Weights of a small transformer language model: biases.
MLP neurons of a small language model. Each row is named by its layer, matrix (up: input weights) and neuron, and shows model dimensions 272-463. Each number is 500 + 40 x the weight over its row's rms, rounded and kept within 0 to 999. Numbers have three digits each.
After each neuron's rows, "fires on" lists the tokens most often at its 100 highest values on Wikipedia text that the model never trained on.

L5.up354:436452481498549474452540517501482493467463534542544503505530472484515430513485473501418478526518446547522539534427498556471457482599491489480410454549545537486591478483499488512533548421490544511544479483445468561475517510494488529495517541482439452463484451516477486494487588573508452463510449492593480525543478526585567516453479457497465547455485491498571573542528533507499399488493503491496490561511461492571533486475495499523542485537450521448516534490461467491476454506537479451464519532498435477513516448542527452410495552547501463469487447472481551544525459443497494543
fires on: ","

L7.up1165:534531476534571471501532516535529437473477515476488523502497507474464483501536563553458479482414443470487554397469416454511539480482529439453382522505493485463506459489557501470488555533512463524539474476494494458536509532584510509520471495502371495459564521514473507514474481489472553496534479479559459512515456481504457542416498483486481513475519548509547508411436493564459485524539505503497507542536511574496475527573463514543478532521497483503541594537523457518530521586540541517493513491457584475467473519588449485528543544501512514473483474465563488463494471538463533560
fires on: ":", "′", ".", " | November ", " | March "

L5.up1472:479569528526443557412507486503546543487515463463503461540466411572470576585522547539498532479481566452593519485531439615502478534466551502536475500484518580511513429417512469468561562503467520520457458505504529457487488513402523465510521476574514539465481458461513488469439479507502444460519575498482458474542511485428509471517531462470562515501487429493476487441494523400470520501574523474485546437502433398487507519521485485520496477508507511571463477478468480494480522531473504426426509578490541484525579540527532499489476422496497524544559538463505515499469481527454460493
fires on: "2", "1", "4", "18"

L7.up998:454512525516533475509509524504499469454513494506471521498419494521492546469502482507507551416400511457442439548585511467393541463526549472516443486451543437563393463470521538474508500457536485466506514581487555514508550545533480515552515544487542506568496570487408490499508573516423510460520608532478438424472475556453544509552489497550464495540556479480525467551426489423575529481497512455590572506452435504492509532489515517573473440555515513514493476502453552492536560535489490521499518463429486508502472509485438463475486455471436534568555485394504493516475483495483524458
fires on: "2", "1", "–", "55", " | ", " mi"

L2.up891:514502451432470469463531482516511508456530491584477515447456543455506451492479540534533503482504558447502540515445485519459520461481504471545491462465579483531511553446485543517459553530510465498474499481534492481518482469591527518567459475472448522454548424508458470534511492528501484453502477457462490583433506487497438519537532554487482504529531575503447505481482424468519479458572460565494513480584463541431468518517400385538519472533492415460523473470571545503523469560520413474500430486463538498462442505500538526491519499508446535500398475474497478506508470486441429541
fires on: "ec", "che", " Che", " micro"

L7.up939:502477457467446533549534511505474535579568490472524461558489534510562432481474441486434427518459565537511571478487414449452464563506447461512562590469553560493473469517499433530553462540563489517490572514496508533488435575499485493500526502515469499477497441491537481504425613489492510563510506474478509457495575530548563540535472521522499451499443480497512503511520464521474533569435510491401473512543475538475540596576485552545441485457495568496512509544492493457434487453537577482526546541452448455546443449467505586542419455567601524586485498503533586570498435526536533456
fires on: " m", ", m", ",", " and m", "m"

L7.up136:571557440481478516470494540466464523495502519530503598489493489463501611543569609511456550463509567464536453493545591480492465543476489446516476452477459443522522502488470521497493519547441427451516553490528474535497377410556537528491508533575536474535542509446512528434422490498459447541449529462519456532490443497459570500493535473539493532558516541429531549516483498550526569531477468495509538488498467506503475498477517380523538517453489493555541475578443529551481523540514500483556607517516524495418555534503511522500447526479483515520541540465571463537452491550497522494
fires on: " | ", ", ", ") | ", " "

L2.up16:518467513474469459491521496481530535421539511551434512483509466473482516538529489505517460480485495519493493476432507470426490493478452509444539537509532480483490508564495417425549589499475491471462414477537487551569517545519538516545416452437472539498430481538454489550513481490534512553563473534540459447517570451523462553537482395580537530469429558514437537483472482522476591459537482548460463540582387496533483577468483471533503527604465446518472489519488529421449492510532523485479551516478492520490493570462535490556495509518464580456486475466477517496464492521484528561
fires on: "he", "che", " Che", " She", "se"

L5.up522:522557471504478505407505503471545460513506435542513495576498476544493505557491488459562527499513476485563554543514469517519421548510567510513505520504468503512466446475594476512570487563481491383452533432547570492458498486460539529424457499537505534464462464580488452495552520570571433434547554531514498501550550449505507466458471471535476490526511480438498454461516514466505483572496512524451417427481494490466499500538431554496547490514484460484585517506431459491508507438544516456484466476475511465472490504542583559493495441523503474512563528480525507514558507519509541516
fires on: "2", "1", "–", " to "

L2.up426:484594559509463478543509449551413497500572520493510535453499486503516491515480519528474538499536574528453415505500485520476495548485606538511523489489518514521488514465516415522553479499466529569464558502498518547481467521468520512515513451514584445553432554489462544489542495448592536494481514478523566471576549462446479517578539461454492484486492519520436596528516481496518551564522561529572497532486526528534549460467502513492467460543431615475469570482521540526468477503548537558514542470530464512483438501490456523476544466478490398522485526494563483506537567524488562513
fires on: "2", "100", "1", "3", "5", " ("

L7.up42:511509574554537478422527547507527443549530482512540526519534480474429531457517533509500567508466486543451572419501434443490516457503501461498500518424462517534575419490476476512509501524542447504551453454455535464439538567465568508450500485489530460538638467485481489526494532533494512537516453500500519479453483486505429466508485510462506555496542503498563478500500470483475509482463555498460456475475562437535586524587424469423510436542552536463473503471489569501483540597493442551474496417524553467458532448544488506511470557555434471453544462526608479498498455553510488398
fires on: ".", " | ", ":"

L7.up916:481534433418555493502436481527441500488534534516462498484553498464487505490508491480502543478411449502507481538508474628467458524514539473489448495520538532550495529406559547487591579502506528522470489504517548519515485488478489516466498492538520511513509435529459462507559471554478453476615522464526496437482382584475494434498502532500481475453509494465493449454525456565511543501464453456440489502416469473525534521489518446517431521467527496480562593439463450529477539527493526464545533488468486526551538437535525473439470408514484456443579475490483456380477455480435471478
fires on: "2", "–", "1"

L2.up707:514485492483461500499488564552489472528458495471512570436530538487526505465503468540562560470440459466497491525506522498535423531534560498565476458511490482550486463466556495558487552490481467467478499498464525489569492465525578541513528490546497504523527552508483560521466583465454520468478488484478459448514529462527485516505551522488565441510505523533520434541522522536508568515510465426527417502432462564480526515454491465505518484431483488497492477466459552426472515513479540461493490520562560476448612486464437507553505495455477410443468460443497536602420582510562526458
fires on: " | ", "\" |  | "

L7.up788:492510492444541477439444469471518490467513546550555475538493488466409528512568398493462497509618481529535485491500509501545477489513609510444441496464546497504557483466493494501497501478431446485511574476559503459505449525514442499459510453477521498550503507507488447444500459531572433493485540505559517627531468546497503453500454448488529453410496472523565529474489417460515564509508517509441487504506473532515482433471536495554518473511469484590460465481558523537520517473497454523535441505435505514495515523567524497500495505431518478457478479487400526526481495562470496443
fires on: "2", "| ", "–", "\n"

L2.up94:513484533501529449457540483504494515455563490527560437551576492491501527441551454476449523485500568473502531483422497462545572499540460460473576529496551488447501538453508548480450501461422491567411412526560503474511510482507512546469505526512512483440469553492496482456551458445465520447479538506475485514503499542462531465535482516474465544511496473546556491505557512523487476555494469468491497491518472465478476481459511536445473532482577449496538480475497519511439426491443522523509479498525491485543449469505418521409528492480538469446489561577500533433499551510463544503
fires on: "===", "1", " The next"

L7.up1058:562468502541550518448477503457553511480453524526510522464485482492437439452494511523476554556436526448534565497466557509476406555590478530534401453510544515431467586512447492453540509461481484471464437541493541529559481491511460473510511509490459524477461516542510501528428565439542476537533524488506450496518464515450519508473492501441463526589490538545588502522453478552447461507465528380487503517472608515492466528500530422483500420524489575542457521511437603495444471483526524496424552452538491467526433495486568511462483482488497477526476492514499520561469447480516490461
fires on: " and", ","

L2.up1383:557555464471467536513495491569507417513464534488629523506504500499557588484574492452505516443549513526408538514550536463500547458499473449518497467446534543569499526448528468560539514476457544498513548520551467506555508502555482540480564540515535515503469479540460549506429480528488507533482494568483543449504483513487458497550495493528423525427554477548522551543499484477455611494517504483523481474496488457491510501476433483491542465455508504481545434537498500483515514532486449488532433495569534477489510428508492461448471482449489499475497495497466537542512490513569517521
fires on: " | ", "an", " |  |  |", " |  | ", ") |  |"

L7.up923:469558452517474583492550467493457502514526464488471514462493539565586548487503474511395477512492416494586471553495520456475556529496427512452534461412403522558608540530430548489440489463552522474484529412555412554482483510571571514467495524498622481546531538483498577526525596552412513477471508467478462502502470449442449522475505437450478508499470540438540451529497516562465535464472539560522520463480476510544514574568484425527553499503470462507510532478541452556456489479598527502499493493523528497525499455523506472494451404501411504472516490512511578578483570503542551449
fires on: " | ", ") | ", " ", "| "

L7.up1308:440521515487473471529467460574508536536527560443500480443489492541510495436486518564450447450497555490443562447535468477444549479468575532511527503464536547529531471518484538476537558523487529530505485452525524498528466495483452516484533433516555475539399528495432490468510504468526483542464458500518485493558482475489516553544549563544518505540533522507563450502390524465477500505533518457583512502493577447469506537480438497536453461571493505545485539455529521444460460577509541539508528436423470525494532522453491532459526535498591488591513487490489453536548567467543482444
fires on: "1", "4", "3", "2"

L2.up477:528438519546506466399472458548501476416523472453445523539444463444479522450591483523512486496463465415467519531512538497445477537451495464501471505524553471436556521405507540474515422442467499493538536434527468412501521496429543493508510535467457505492491521520541501485474427415485441481503513528490438421529506426468547417597569434487531556487531519536541555518491568466535453596488496495490417573443543459535564435472450526482527504425538476519532438514535497487498515519503483550517479547586480539473449480527425520492510524450586531439528481426468501439484512474530565535
fires on: " in ", "1", " (", " | ", ", in ", " In "

L7.up52:495565475505483537517496548491563538514541530517458513570510505490455560513502507488471555528496469580493482441419486485454544542491447497466511462446481531481541514517514429538477438552445496545408534467592499450504596553509454471425504459568474522511563435530515523476486512533505451529509467502496508448593518499509539492549524445540506487413500417554469428516546551518474500517494509537534477523539490575396525449484539450454501528521495569490452534525493460485489518582503512471501559491514473453536511486534548498456456490409515477547489475483444470486542482519498407484
fires on: " and", "–", ",", "\n", "s and ", " early "

L5.up187:557486438533536490418445514425462549500518493478603485506456570516444524532500521502481465448548487535537581511528470515475531504485505525437536483554497508573451536448539451504575557526463521489449587486460491430430526450444481523542519514524525459495406497528566553423533523498517508481408503480568544429518483516468527437463515534524517536499521478534468550499480467500413482503553451526460505465490499393491536503523488503541549429530529463436504537582489418547575507496534553515562542503504499507518469513510527523407458436468492451503552546486544514498431512490524511511
fires on: "2", "1", "0", ": "

L7.up241:511563526555498554502474523531585573471550431511514451553453421636497441479506535438444547519442487430550509501457483564477471407508425501507479484518526512452489593505478486552451411584562478485509544422553521486451521486466473467493460522477535505529513526490488516511497470527503420444461479466481496440531521479448439483475508528463579525483482496496487541550514499463544451541516542499572536490492482498496467516553503437520516520468435544514486495529548476498465544464516503476446520523508489549515488534416479469526501498483543525537529439565476471470492533597510501470
fires on: ","

L2.up672:485497466568538482488540500495487588489544496470417462485542447515437502432553523428490500520515539551514517494480487481504554465499428466481524482461466521496573558485450476430497468549405494520483500514519407458481579505451580530509540586522508510438519483459515576524474425487493473574483496464507498520531468475467516465508546555575530565509558538503541471495571474424477450536494506469495519571518531541495520523542584543538507497505471442492441522558530560533421482477514513517484526564519468562523418536514490452462520481474567539485500550561559566516494551524452569507
fires on: "1", "2", " new", " career", " coach", " season"

L7.up1131:535523497472487565544428498408528444415457448483602531545484462484528558508526496508472549450500444513468551513552452500386497504510531489486583451505522499519510519495525464428526457533497521595462506561536544570497501464558541496477542447507527605523484508489561521503529499466500401452510591486414460480529544480491472486451456464489515548519526440499528473566458488507506561556581452546496569447526492525475503485454446520557466452547552542452511426516448506560470571509439503491480409536419509490530421503480478457546496504489503471555533487548492544395455472488501541534
fires on: " |  |", "2", "1", " |", "000", ","

L7.up261:556476557523443527499541510534496472489481514527545464537538509513437495476451444480471568515616500496526498535492476517459508534546485507548407550518549504510502448522502496520519440526557484445520528495518434562441481508454527555486486539525485533515529411473519536561437493520478514551528485510506437445534473480450519525495485570515516541486467454430535534544441560570516541440448463459507565576518428491552519494526414559494536517506451526498468525572496490520454509540569557455529547475454438471458491538472384516508530419481456434487536460446500484516501485485525486473
fires on: ",", " st", " |", " ("

L5.up1529:546497575481536454519533495485502520501511469515559526512559590547459545560526475468501410455524476459524509485540519508444544538530550479441481434553498569476491401527526493444444499442550515556499492453598482486505415508521488541506536473536594476563448474468552536556499504512494478468480465566568467549465531511460473515518414491516529507447458527461488513519516523488538504531506500532439533525463485477514451555584440459542504526525478554523436533432483506519504472529484477538482396493494481541459541513516522461503461440486463509481509491529511535471464492490489519512
fires on: "==", " ", "2"

L5.up768:504526510462551475508506512530479512479452516499480526407498525461507508554485542473490515587508474512484459468474452540499513513474532456546539512530531451519490494474404435494495491499455400533484529583474457512498478506464559537521541496519514508565484481470515483469458493430572544514511446524473492449503480418492454481538431500525460509442410529543475499473454499494428486540536547545591462601523587470444455491481523563445502468486553559533510474484558505547530500454521474486494554481439473482559484577459468553468527588531467489536484480539533544537478498625528518511
fires on: "1", "| ", "2", "á", " ("